python train.py --d_mlp=768 --norm_place="pre" --rope_base=10000.0 --parallel_block=false --optimizer="muon_variant" --decay_shape="linear" --batch_tokens=32768
MLP neurons of a small language model. Each row is named by its layer, matrix (up: input weights; down: output weights) and neuron, and shows model dimensions 0-191. Each number is 500 + 40 x the weight over its row's rms, rounded and kept within 0 to 999. Numbers have three digits each.
After each neuron's rows, "fires before" lists the tokens most often just after its 100 highest values on Wikipedia text that the model never trained on.

L5.up143:465491452517493479536520472508564554568498434501462528513579523546532543554495463494503473501540490505423513534495510518507472471511562499487462511529467562531494488482462464543512529466469489503533501416427456532473442494556488546482446475427477510529538524477566570521545429543499552578533517607415502488547437499586492453528544534497574478486504446485563475582471524454518488495540550558475439515459516504523492514482473509460477474440554524505539524414481480492451493487523436508442565504459452449435558502435492506498469532587450473483436500535451482547524458553530443486
L5.down143:487528501556540461504488469493439459552468535536510494467502481531487441480453532445539520483526469579566560547536547476521498472548483495528436498540496501517478422545426494474438485568521395525419534532373505504536511524495484498502541565551542495502454522512526471524464455461513503570526502511493580505438480453440576497493507420506544488448455455503544440454461450525508495481458488492527487504553574538528494528493533502459495478552465479476466504524487509501452622458582503517476538462454487526548497543458478548502553525466433515508492461444566530469541549473442429470
fires before: "\n", " med", ")", " |"

L8.up238:490477477538537473521540483556442512576476424452533526517451518474467486418492466482573422494449488551584512554462449520536478508541517479481476491593454476492498478463499516478451501531524500609522462520504498461502477559488594483534509513479494540507471497555544500504558529497522456503403406501514552510488532503449494535566516574553481563455491523442457442522533567514463493434480534461469564531494472508474472453485473466603540504541557489494505485406535461460550466530520461500517520476492508473555461455460492546614579509513473502439477517521490474454509480502517453469
L8.down238:493489451420499508504498518509524518494439556471529544506487527439535554532482545452503579512510530490493509488531440498465513490481506493445516422475526507571493511532427478532437492496414504497441519533517540477524442561510463441518517465521507498498555541512436461513515489460438489546516575533419508503527433542513499517500472485475448401477481494442482564426466454514514435494514603485517563523541523514528491517466589534480510486594481481514536419509472549494484579485498536529570546483511464534443518527464486542406430471564488452512623521527525484467525560467510536493
fires before: "\n", "h", "act", "ital", "C", "t"

L13.up462:503451491457503498487472451529435488543485495535440485534485514505463486518535411520433462527526390510558511588505569471532481597492561510465434513509440451506457516529471500501468563488494461513473470544477558512533545469509528537468542468452496545520528539518581472511590546502504494507476554562480431485492455597503526553497529557482456482469473492470468578536471461537530478507537526480478481549452537487521568469439562518468518502520537530441524548503522470578452503551495523432521499432521470507538453462516453552441412548502474487388466462510549461553473487472486497479
L13.down462:575438525513499518467433496547477478542509517488429504500460452529553455594468437470474492467506480497503529508503497420481487573563577499492483527510427411571517478467475489512538512512487501444543507460453484543476544526493502590479540459495548562553501530458528504494525414576394507490516496535521457535422486580478490540487453482500548515513481520488481489527472467455568546524516508513548526497530437525543561527439478514537514431550530505517479509560451480513450416481573493503574438444544468475476492550475412478491513549485423515460528456494519489514582481528488462535
fires before: ",", " that", " the", " of"

L13.up67:530467488528507497423490483557481445526576480539538531532504508477490519551445450532546438521486426484563472550517484444499506566460560500505459484611490475491557475459486480492517588489518470455475468525483524459517540450541435496442484488519503500504528525494555503457566499487472469489462513590494484546491422544555519477436519565506420505549491488459513579518514566560454494507470526487505477512496496446462517480478520537529469472550538475487424540506481501567444475565485490459538502418575483451558452478525463526429482578481506556434404528562477449524482481552516460432
L13.down67:515435526527497506418437483626430488527481415521473533471502471494523545546446442568478550486456405508512519496498504470416508601559553481517499520518451422510529542488502518459493529543504479395538569467468570531493443546501533560519576551495505558511456477454524533490505512526470466503513564523519499489469457531521492488459549537482575489511488504517500508453499491522468538530529499451560550501494502464533550492455491497506436473542495527514422474567516481525495481387449529520459443509517499510485491481486444449531474541532452493489506454557433435452556500578522492466
fires before: ",", " ", " he", " the"

L13.up674:529469472530518516498462467468537462488448470575470547447482517485483595526515477582512546540551441539495479509469504510497418507477462485530547509484510506460494481514539508523539481523496488467473519448488454511499511445452490504400514524575517509484490527630555497529510554547524474488423511528510467517576477504492536496466461466425554444467404419499512514509547473424522536514533507492513516508447585475567517488519504422478469474508524504542411574571529494537545485530494429451475561537487496524467473543427544429458467501475489486481575426553474473506475540525440547552
L13.down674:510529483504499586546563542460446464496536530466493480404563493555429465462435451559508550502477508495564477585505483506512523565502372445515490554490474493507480447516513458555568518474474510436478483546495465462532511536509468417443552478488529502497482549507489483499546490473514490489552430513469475436512552440555510539495482515455500531439515471459581444485513534461513490521511473481533485491503498483533530530554462428445439458513527524457515469508461558465450506510482523559537583537467525565509467455483543483418537479462549503504545454522463452580490537529543425582
fires before: " |", "ate", "orn", "ance"

L9.up618:526499504466460507579434578556468485476487512515462516533501484537495476466462496532591425506460527471525527492541517458412436516508512525585490563504553518463501562470492539456522590441489451511516534422483475481530536480514484463516484488490465562527466564456529523574539500527547567507501447487531501499400512460460543487447531491531483486540485487441531455467480486509401525500472504455502521519484523520519470518475537515578488468539521445470588476480497490497480401575526457523538483548519518501395545424475485488447495442488524564526482483504569515428591494542508442534
L9.down618:466491534562524482441481533505481564481552432517479516473476536459559517501450468520488507486542498525553515416436531536526510488533485420443520513503471483577475518475564509482516489544527574508551463501503482479503520569533486448522534510470472500541522484568476495518487414510506463525476536485496545423485454465525469509516493507483515479482510565494565468545518557518530442435546524554532460382516429436572588501495481499459457507465493553532474447602483471486506471437490553574493375486502506460563465535495440479520571525562497572538520455476434503456475442504477507502
fires before: " the", "ed", "ing", " a"

L7.up490:478490491508550520423516423484512509468478437564531503515480493567514484519489482506589446453487511574428463405502506559501562531451542453488466504492505505504444483507497520488481482454491483495506576467471518534514551401506496488481574510496418525524527465550484489479514581530551506520519521469511518513460527495466519530451480488479548465498541487512453511501395508603553462448549472510477485504434506488426456451522552543541510558516524436476569504464495456511445496538479454475503537429539526528558489422540559425524451473495512607461498515482592516466485585480510494554
L7.down490:453522466523508476473473431556491499521534526490478541551455554491558498493483501621482548496504544462469503479518475442524425441508544499566530523536553499522519458500535478516476516532481499557527492481464567480477500525518495562537438509472531528489423508481490530535511505482477443451492511463524495492481448447483468459538530544569569472513480522491520533462495526560471478422529471448532484547548517484523476547472461492501504488450605522571415485582495426422475514470560538462521523505473570419421486476415514510542495459463553500437577481552485506488550518463377455538
fires before: "ing", "s", "er", "ant", "ed"

L3.up349:494574564512477589471463488458504573507567431540510547555463452452473537495549523417454513519491427492476534523497501452517530475525518491516491513503396440525511482526521520483514491447415515465538524528475538445502425585519496457511476499445466472589582558544579487463574485527518493472456498482461503536427498478532507473513429515454457505556476558500544548522471529471466480458525519523483482527419561518504461536516552513464479517468502455459549524485608479529559483544492483452473485599499478458512496498460538516522429505483466425499555507535444444491497452474492555501
L3.down349:560561436487480581483497531489525464552534529451475572458518509383485513435525457497582439509505423502520555436534521541502559483544530503456530473485449456498532576435470492561489512484475450445484515537465547504428480539542409503450480547549491461532441441482510505562494508503531533480539491518452485496517530492469530591539518486439457473540442499513510559484521520423482528476549498583494517483523430485433448477510467577447449518559448516529493527499510537491440527514473573508495553428493519428508505464496552541504438473444497484549522478488495551514477480567528499480
fires before: "\n"

L2.up482:535514556542380550545448513585535541483447490477442493535433470494534468528526470520477486553520532590635528551516469494532472515438464575479537489449487446465525481499441451490493498435540528506499454486547493540550514519495530443499516556504557530483586561494488534460452441502560481510521467437480509536431509508512485529478436510494489511553542554472502439587453457463447460469461448469452485483495555513539444529542514543502524509519532483578489518490499532563535396492476493517505446499478496456555458477511504473488478567411504477505469457479451515549544463529515492501
L2.down482:501513561453452460472486564457493449512490475481497564508491472509524500515501481561517554515531515540487538516451453503509564394471523540458442399549507439504481496414463515486471537468499481468559472520472474472515441466445507480545523563449470493516518478498470492523483535426548556480509480463500464498441499514530484576471518481483511527572531557543508493570524434550490501452461540464504545480546488537621441483444571508524510531531554517615508479433520516580531549499490530457503483439528532395473522476473444509537491523539443558489541466509481524460543462523537419541
fires before: "\n", "id"

L7.up647:473511501488549493529489511460375530525552499516491528430415489556469453497520533473480526485471447474469527483513515544466489537497616428474485525548529569517487534507411542561497429472487563510461516477486525493536434486536541471583527459494542448470511481528504532581554514560570467492437592512455473427441556495465498522460454520500476537510516487399505516520464534490481481580511546456497444490558488535505479473548513500440539443516482529464548530504545469509404514522453554567493476499535493460479568440498476489511517495532470507431482467527473458578547501462500497534
L7.down647:524524481442595512582465546551466517457429438479461517520483534473563530453557477447546477504381506502529468514448459466520493509502490489459473521470502497493512453561504506467426524505580447464519478557493437486485503468427510543535510517496508470451462484545454529523574463454516484545522508513534534448529471484463518544486479503563475447522587396485490435507566610526459426499507560494477496544512559494497467483507580462462444471560468475466493495517516537494543563496460520563551449494464484497565481537534540515444426511563487517472536475477520554459542458541530540496
fires before: "\n", ".", "i", " |", "C"

L7.up665:502561453496560489564541476524495507518515485543490454493506474529428489491523445506486489487497488503552511458519546505538500478463465514516560512521552472508465445567515486526543506478559507508491478483530478491571495684539474560536461462503499479523527488514460496531544456495519517504453466499541545467449492539497486489527531519501427566557537470492535464485505611478434450491376509478514529490492491509414518471487426453508531476519551516515492470499450524488461491469487465443430555535486589471493451459507483501500424533590399499516441498450549517441429572452483552487
L7.down665:510501491497568491539470506557488566488492484371484489483515505469551534511529466497546510490518534540481485525491462555521472414523532486466416477480400490515658503497503498440563545550406535542458489509481506522517485499488502476545563539476473503480512473405547502514475519469496443453511435489461446383533528464508464488475484456517525444465481450504538502509513539547465566516482556469512568525562546529553476511544524527481450441477455435566536480518471413527500517482524600523532533475509516513541478548538525540492533513419485474495554509490507553474455479477501526500
fires before: "\n", " ==", "==", "ing"

L8.up362:454465510435525508547476480558507513519511556562498506505434607549437593445568535537496570558395501429548438506468407500504468541539433525480542526505512562468478622536540524494566548499429426551504449476537502527495503484549517438533485485506510513459538533436502497519476572484458515528495510415465468504461536482452530509527517516560517517512437442461486475488527527537480480510539470561458499532463461463451491443474540475460539493506451508451542507417468482461449501492489508494511547494538523569511501468454476546440532528481512563452510466474518507541537528448513513506
L8.down362:482508560577464523538480456488552582528500518589465472442476444488457475496506486471521511424508506467476524541512449471482536517495536517476456559503514565433467601464529527450512481454483475439482457506471501500497470539478535513584560515497527496532521518502486542410538491511539526489487463499510515451446516402524520437473425483530527537467476548556432492515464488514511485502449444539533458616424471483464502468552452472470438496582489602510524464498513448542540520553503499492517497545513491514562429506427528524511513469487475466581551504513449489561553542414502538481
fires before: " |", ":", " by", "w", " med"

L2.up72:528522425501484504463529589515469478464472475463530453443478463565544550544485565514423518489422496495502527520508493485483493474507546453489412467456538526496470492521503525506545561531543441490528511514422490514529555457487483564506516409496504502451481567485523527518505555483475569567561505498419501471520522447499561491486493450562502538406457542551561460436526490479494501516519472493465480455487459563554435502597556463464498473444528526555531492475534498548458521462432477464543546475531540559433475432427553507499455506586515545542475484514514536475592487468493483469
L2.down72:507451427536453527537483509487527501458519499530490557423558527486545488474521452553542523452530569467435543515502547542534474465486508479486513404533508505419533487459524480490504515525497495508494566510441518537519523495594445470497438550419436506554516473543541529464527578451476511543593554570465545463481511537523498598547545388476472527493458496574527432434494483522426526438531551489560515508416482524531545471510587494455549522487464469488477421532443508482536455463488423505493527510467510531464489537489506506459499511478474514508449479562464536524477484496520531492
fires before: " ", " (", "ision", " as", "c", " in"

L11.up19:526528602545515488489484433414509468502506529493547514510532480478534587550507495498448551453465456437540537458543574383525504421496487503543501545526525449507441481495465500435459465490471495484494528493487450466494463487524518512550567521424515588577468473539477506524549520532516489596518394526514458567491467474566518481518504497541521540487431571484546513488588508469477482469518487571469513508457461394526495524446492474508452464560488504465497446566520504487521459483521525558505494521505484460531475469489476512493466486550485497432436537464564438493515537464417483509
L11.down19:457454426579468513526580485503501526476532475467432530529536519504474459515461451534550498507555510500476504475497461577483488489521486412460488549475493526489505431508539542533519466524410528535545552531530510486454532534439537531456494463498508424481517538491487520527521527439471524505492548492453468442496489487534483495498486483512511529475554550579555481476484431576502451453497483467552480435503424468485523465479562488398557491448504525530504525692447451488554512460482525533487477448462473564497564465504573558566499488466507520532470434550513487491541514500511513458
fires before: " the", "ed", " to", "ing", "ly"

L7.up427:476482510466599582507552461494468519501531477530534501527452460504473542519454543462483460498547507526542501483507454489496446530482449458511474489480498588403460418541488529479547551499527454515505468555511528547475528489496504500539514410553542529491522565499511585521511533509539473491514423487505509481526486479435455506478526448558477463542540444512460419498508531469487577509574493496514543541480441534505516538490487476474572518522478513549447483539437480457523451487495522470525473568466434495546479506450536408531436448484491467417413538537580538537395537513469552440
L7.down427:514508532543467434500434520527555497478416571433416558477565561494513449486555506502524575506571491461457527536577515440460494451431552502466482511492508463532530551579519498527435425481439572532453468478458500420461454438499540486489411524444487499534527463506550487473484441507565456495539525572553479501583499534504492476517489568484529505513543493535510498490476511555489490422477456491527545490460531444452520523513470432449444478463493496481533497534508502529448517545582516490528511444542514558491490543594505446532497533513518449529541482486458538482534492439548476525
fires before: "==", " ==", " in", "\n", " for"

L14.up547:496525471508491494486488552541501490502559509467518473464476508484517450466516456503550487526529529521529428441539533557508518529517526486467481512507459467545518472543500522424504539524412525521547437447465426530526425551545537473515511502552500528475533435487455499496494463505551490597451447621532520452499550485463462443403537563531502553491554437479572498513529544518562498482471490444528442588537501450448453518565493483493537530409569421562486521431501547492432475529495556456528505551485493519448464511523517520440493500451498514471444490467499534539482474571452499430
L14.down547:528533471585490524459520491533467520510466508515593514469464462555483489369528442536497531515507484526455469543490558512535451510494537522478547490453513521548501497506420454497507472440522474485509502499489508469502570455507457548441468492447500427526464543485495536571551524494473581490455501490478494500540546577514537500491502480533400419500436485502465525500484498513541473500507601520497481507517417492558474467520525511557503466543537475492437539600503559505501481458535480420459521530557541556534583483476463458432469511437539528582502501414491428431482453533514525514
fires before: "\n", ",", "==", ".", " |", " and"

L5.up638:577521492504498498496426447493418393523497511508502553520416450484553482508534545482501502498480473469526559561436451546506505498525431474522499493523457493451483461538569527464576453517505461447487467547445543528538510480489490569509527487454459485480492468476463471459506505520590548467502468463494476575452482499527574525513498507457507433541454550417557500520453527510581486504426477501483546507452536495542510460443536560553514401544546529494494427501494556460500505426478460520521485547549504547507516515430576457541517496554553473459516524502520577463547500481542508414
L5.down638:517494462485518490523524469593500465418508519409458589519521457460444553466527484499481416543448464511513508475491513513516488501483438488451543469520418477565505445503503499563518450492488533530525516532504475405525521520441471414596547505519571492512510476502544512497493533459506452525478520501482461520514481597542551536560574472444492425541507505538476459447485456512508461469531536550511502485460504420481531502474494538470441521512483545531448540578483471472516482521426489520549510490518506429448622478423508463516524500561437472493544526587531470504558460516525475518
fires before: "a", "le", "em", "in", "ro", "ine"

L8.up377:514522464498509498541491550469473559484530480498480517503472370473540510568491590473471489532530564462564518531448483511466512434547530491488468475511537540498579511573500556513545512539506462468550542448498463501517475532493505447562437507489528471499496479479518514507442468474537446491497537394509490472519487494487519541505535446455453562470497575429514489595495505467462584548464555449483536554494506460496502448460513527511518486485564486475430519487504519521521458568456563531579541534434472514525441441456438477402499530567478448407486516500509486505455444483578529482
L8.down377:548556452582493484573499468607540504484511482509499499509501532486541418485486525476519509533503484548476476478512531495489487473504516550478485487569487439513477499512486484428561521478512458540458502486467463482498516422472499503460477481485480507514481513456392491537506475474549492506491488507522502467564471453592532527498579583517527622465566445448540557526533505556536410475382587422527527519538484565523531508511544452484551531496494553493493442478457478472461469455626446463582522494493523473499497509519496529417436470482501439471525463522503464477469500514516511493
fires before: "\n", "==", " after", ","

L12.up377:533498479477618546513514528522471449465525450501551520482357490534509542518517532503549467507528515496517536455492484469517497496468487481485510512431476529509532531464440542503484566530486461529562550466541454445460480508433476548526587532503540454509545543489587458403463485555508505585416427538504447448490473490494421528499527443457478458499397487467535453517434548534512489517548523475474470493500530556541537501500519464481480411512537443537542472442517510447529493474526452431507473484497565539521549498501525435527575531561517456528531492538539481527459529491518463523
L12.down377:538506491582567529527474458505481556555523486564567507576501509537545501500476506523517490542534497463534533500526509422510528478480478468437561438532478460447536482438520443535364560463491416477484525523568473502505498466544522471453516478423563559494523454511442568538487493510544523507571551542482517539487436468506466558510470473521469558529513479470561506464479541477561521522518458421527524506508433470547553464558437522466525497492493493423451453473482479427505444467492477506463498451520517463491568574523574444453462467497508492481548437514466479537440444517535534494
fires before: " |", "th", "al", "s", "otes", "ate"

L2.up386:468512502510500510465486535546498525519568490578531504530548419552516474508467388497517421552453530535541525560586513493499418521464525496503445474476476430506455480472560440452471488499466443485508464473494497517462465558477473430550505475500485483520539536556507550460565449467514453512438459506494507539499434446602467461515500472458514498440522547477584435569459522492439502554488490531532476549519564543457501457563517502507511536502562484530548391478498536481524446598494445448427549532499445542533516508506526467523533519544468483514486517497500523575515443494526512466
L2.down386:558540513422435459530525474473475569459468513440468497497421458460542530487454490547462493514534489532502537479486471502483523453517537519528463431486478476529576490487501524627547547547506491545597397487466508458466514494511493505536529557469432486575478432538517477524527498517583496508446463539503548516519594542448503500515575532559504462565480466517552499523486480454474505567454511470494462503451465474541558444492489482554432515579479474548587607536565507538497489492531429458499493488486482489467486438485493501513533447434477481419493484493489489469463506549498507510
fires before: "\n", "=="

L12.up571:480530493524516539496519555584494485495533484534503498509532467485452500575452527498460499480455526512586568466576485527517517458458517489486463518521546460540556451453469483418516474448488477522580501554494500521491527466457431497556544465475569511417453542519445479523477477482556493419520570427484457506491447561500580469476575484560455510515486503480522560471480497511570522520489480534442513499531506551512504493474488540549504472514509539540461442425526504556542448443473491543483471451516537471527466549403528496423543471542450526461434456504469533567588521443514414452
L12.down571:496515570491510519420494551495440510468438506512516544524532530502470489499551484506497550453518519423423492458506479486445463497469442516489514501464466486627468443503482508510525416453536472577529551488442495512463552533430572581518499470535517530428558514475414529510424499492479459461504482436467416537456508502578463549526516418518489554501499470458466518500524514492556498489431546488542533458547519410467518521508535484537494509471492536546528518471515558416497458561550522501553554481478448503478516520445591537453493511437560519485512520548550517467486503488573531494
fires before: "resent", "ended", "ro", "rib", "em"

L14.up70:533581500551446475531530483461492520468505475492488527485516501510455475560448512556459519468496490529484575480448531456479538478471576518657520473471489487488556518554441502526461504517571523510523527500491441471453474472479538501522508454540511591498541526486423520547562504518476453465557471463485503483564540418460504500465450462561484458520523520464559545524507459481474475498474461479516533489446449439564453511575496463548496547572507542431464479501562502479464415481550476587435506499487559488432523485510560525542517455483489584463432466467525502473515522506408485482
L14.down70:472443477472525446511525361418506530450540426526460497571489538503510419518496493525475470482527536513548482544532479492523473536475459477412551496515520513533515539553453491528476459476452505521462581536496509482451553536457532503518541476494515458537551575534585521523490496500544449493518526548503505510571433526471494579509495502507512504470528549487531446530481520527514514469525491541568498510565498511465451449436508495528471488531576448501507483563469467495440505411474507566511429503510419576466516528480492500499440455490427478518553373487460521442533542551537545467
fires before: "ed", "es", "s", "ing", "ated"

L13.up289:466515500507528527502514544521480473514579488561478564467435529564491481522410474523461490522434483454413524550556499543539492430483530479488487497391491477510477430467525511509523514488497543535499503453476459571461461507571519509513515508533472522443506552544490488483509538511467485528622472524427496544533457500502469426562514465470514476499532484492427519560524504512435486405553487492557544505520447456580421566507508464514546564600518429482488487473547490516422512498476487509507493470498480542450492455493613491536492492551454519502519448508543430529515455506430531494
L13.down289:453597493515495560497495495451525501550492483458445570510470504589553434461584458508485494475469531549581521496534560482516529404567502528448513549513489525493453491548458417495499502468450431554541432526445501460530520500504473505534520571518557469500438548540498469603479498456510504475531419517490572547528475497529445486457470478464530402465497558461500483449442472514549528457444501442505610524500498484446508522490510498512456486551483481481558486539515516500475403472541443543472551487495569514474498492519530507513470522473509522417464546494484540506554504457477510536
fires before: "ed", " |", "er", "es", "s", "age"

L3.up382:487429432492487524431486562486490461425442464484507411504434578564534539586511517557503564534485485471566494508481562489550542476451485472606437471516489543580512456514483524534476517468548473524499473528512518505498537488566506524539389480487468509489510538489481571470459453471501461517489551476470463481519493484556540487512498554490511491428487502509512488461547446496496474486527472506461494515415535565498536517398536502522440535468556508482538463495502493538527543500484456522563577403531436511409472519548497461456532493528557463535499494527424548557470562509512459487
L3.down382:465458506516573571448431519465532481445507460503488472442534542543512564496510498549510556573519437541524556480523481432539534520509461520491498368442423512518494445464495478521486460472564483558511571498470507509474499488464472513548421395566517537495495522510520560552477543484509457526508525484458489485489524543484472542487425489536543536459494523542463452486537534474456536507572545532585442465398536531495465484444512524492521524474536486484481485548509501536528489435494514544499523439468462502435464576582450465472583546512521478549501514523426440545469518522468484512
fires before: " ", " (", "son", "an", ":"

L11.up510:513533493543508494411394589560500568438427570492556497470513517459473509493474421480454535512479467543476480510421476450521452541460451527507523476514588502533505465462407505444474552432507495449525402497413456586503516475480481504447517533513512521473493579523464563507531531499454550519497486527510463459475546523472534538447533467492549487554530527484524467546528554451509486502523530533514482550577503487530551557498463502526508565528455420515551530506586514483430501460564493471544527540465435499558482495505394519468505490521506471504452516454498536490481508504505513489
L11.down510:450520481476498463497543453481388486476515491523531501515450489536528507535454513546512524479490515495458487516531526516502424544495497551529548444515494541463500519539409505493508571448495497463433469487514477447443581444463485478491459534531462446527481404458495504589484574439553445474460448540450475528474542538506461537495471525530446504538489443497479493439507504470563567523488478533480531509467468487525495480569505489489455514481556545461595544552472432491506571526476472505587564516564509485497573574555561440507479559487559509431502525565515440498536456559565468509
fires before: ",", ".", " to", " and"

L12.up318:522464510479512526554559427531421509584492507574453506579499593524505501534532488446525463466482542471451441512535501453526479536471520483529443586494496477551526448536415525519509506498561468476495516473489510468450483526475525495473486501488419545534509500500513542563462517489470548525512506513502523483543508490532531500574494471548444510440493459506468550540530505524528471424435526599576469545476514469487512525503465453483469529542427378539511438512463500593441454483440523520532475465529517586476464484490505445478491471386526535435489510450574531496516522548480489460
L12.down318:450479496463503449525455334527504534553545449507444477512479548468519498515529476506470546461548475458546523427557553497493525468499494483478460565511489492560460595483488459512538488499437561548592581573502528537452511467474511533364552515534523494509491509459490496516504491492478491529481491478527480534538440473544441556508515488452464447474515526558553510513546540507469417491492511504467503507577491436467512547487440495581506500601469458488495512597500432511485496530484483511542540492441467484511561494517482529448457491466476496455497510516495467456586504514444528514
fires before: "ed", "ived", "s", "es", "n", "ing"

L14.up751:440541465506512527491490486472528506541460469497527499416536455526478513423570482553566430543556450538493479439419465565491512492523446499487512474491501499500488631486513453539486509496498505439455528510551544489531526462486511448539497511533508438498503527497515509564561515503451533512486460548558463459494524495544458494520528398506470523484476547521509494592491479444585566487484502548537485530425511485517462548517519573530545552498501499550466404502503485523459497475500441478468519458487579504417423556478483581450433463485483506483610451504524467504541453530490438473
L14.down751:453578459424462475453603525479530468529500471436527477471529486522500558495518531504604508449509513527579564530519530449520498503524493432450472542445538470473476470477469458495505478461466520507527447489487543532513512520483482448501556529509499528435486522452496442512566489548540507578475510476526480558517482498509431408473480554547527482474500397460597471524498599519514534490518490499563461514519530521523557473505483425470563514529524496431514461486477497448418513509513557514443518466483465467442493491393459528550561486536461506481509543535531494569546529442458535560
fires before: " |", " place", " med", "um"

L12.up458:547535452503466473506519485548557489522498511425503452468462543469508468439534479502504477546468461582500492485504543494489481472518473473447478540469505565484513518508497529517521476478538459476545514483443481448514420523528497549544500490538467423549553458601482447543460508513520559452427506562574503491507475558474511483439513474464554472511512481532505491497554578423490499535531444484518452536527587500571534591496488498482511475535406443511523515459429505564499490504462449510611474485444435531541482522448498510479538438453418531449477498495574471513480528547574594504
L12.down458:471464516519537491480533577465477560517480553556598493457469472508515521504506548470544545504490473431470477464540522546518414499484542537546490498508519412532474430474532455470512498484536492604494566534424529493548534405462463439467519476499490416531413520424524558487516520485501501466505489539538505578479525506568515519502547537474472499489493487533574462470479484463542548512416524473472465502484442423467480495568531432494472485462570513432490568516517532436514528497531499447545503568551535481480497464524500528497490534486510515613483565446448539465487507474446450520
fires before: ":", ".", ",", " and", " in"

L13.up33:459578488518479443534511576441389474510546495448466471503519464526526492433487444529494490404464556556537481478494512460501510462478470557513478567499533529489489526545521452493532437534514524539514528469465457484485488503531508516473511460484446522540584362479456471524549493511480601545508495519496513517454534437549469488472539527539519549530478497527592537536559466560529461461479466498491584544514498508467470491416492478528491558565493540428549499483500486438435506445482497559485516500468495526561480529465504587473519499538446539427555495489546466480531484489466537413
L13.down33:534512542534491455507515450511461484470518490506504511510480519514508436506546433516495551499549504516498502399509552466456448526497497485415464509495457555517461468551474475452494449552454541553450534442408522574464482517469516564468556469604522447425618503502522473474525503401481500507451489514577539524479555493534543489523472527525482532464531489522527509594434463462470499514502477487488520461495521453460472554505507461438435487553514499479467579585491495515523544443514508529476497511481445480490492463416512534498565601446522482579496518475504481443549541529504571453
fires before: "ed", "ing", " the", " to", "ured"

L9.up649:468484401577466582535505384537511495494535512539551442525456497551492441568517514505553429521454436473497510501479493523552480480534455548449502512488558600503432418496534469531518490492462473480463538432473498467466484477534579471531443546502538511522533542441513465455488591500555532535513540503482491543522431491518550523464452436449543496498469467488564418579506520475494487544545462544451506546487577480475530458565510552487493516574502475530452481441500537473504522495447498473500449502525524494481546502474442496523540510540473450433496506533502433516475569459533537546
L9.down649:463559482550441511477525593528508508504506501484488453436421474457472537522485565464550558487470422482509457499559491555494577481506562534452450494503468586446472507546504447495550551466525494453489462424563496541442512542517505428575441514501454511517478524503493462472449554486479601537490521564527483474500468464500514498465458505423510466518532490475469476497522592503457473498519502500494490538447543490427483479554571452591501444492535503452498440458444515545590495488554491512511430562514550566504480544484489526503553461547549488563461475526423480546490486529505487471
fires before: " |", "al", ":", "s", "\n", " r"

L8.up11:483531491490574561542495600551476564464466443473435499485540517450529489517455488480515489492425496497515450514566508538530505562511484548556401509470475484534485456510484529457563502474501513453535478460510516470545511495556513537540492454517589523479485532473531529484512494528459420537501528497552463491460528525558537555437487492507530486455526493484537543484435517475454542472472498389389474545441473506505533533512482484452484577503430351488530483482487492560502463456498534526487552554490494462446500499582484477489583524518550491445517475430488481486538518539542451568
L8.down11:554528459515426460493534470480525534502509569570574488538497516483426505482566452541497499515480481455474526516496569443505547541498469490452470484467531468453539537496500515492488566489502503508465513499475481473471489475442470488480530593481463505529559416611417448529502530443534600532428476490478459504483454447476457517540528505492441518598498465481453477509501468500504507513522541547555482461550475466497536465508504487604539460550466597509523506567495487466519441523491472471538401481516488527568502484420521552503476449450502521544475538610465506472442474448462522494
fires before: "\n", " born", " to", " the", ",", " from"

L8.up561:522568526461471502497502480475462517496504494510546535484487571496518571524639485513400509477469479496564490467417479507416499451495481467482433437452527571545517532467581534544504535464512504475504497525546462534465489542516509505559535489438570543457456591505470505536451488531462484432549490500537519494566557460509482514504526493477492584467547488450518521463576533531532482534451479509511472553433485488466547457514515472518476456474512494580462398422487530439494440500438417508521503568504489517587466507468494426539520524498533532476536473443489506548475457484509494506
L8.down561:543517503480499604515505470435547538485520436387477559552528537530503448466519503493456448542431434442508522559476501572496526544507541479403480484452529539503471548490506529514496490527475500508472463565474532558512526442498520483486487540469554493525442467466493522552473501542482426552527467493553571460492459506512414477471595559492463434499507565505552464501576541493475470542509544386470447520463475439506506468482508576578564486478560551496509481509480482452502542481492461553503496508514497561496515465500459448518542506545453490547456547463425531505449497507468552500
fires before: "t", "on", "eth", "ze", " place"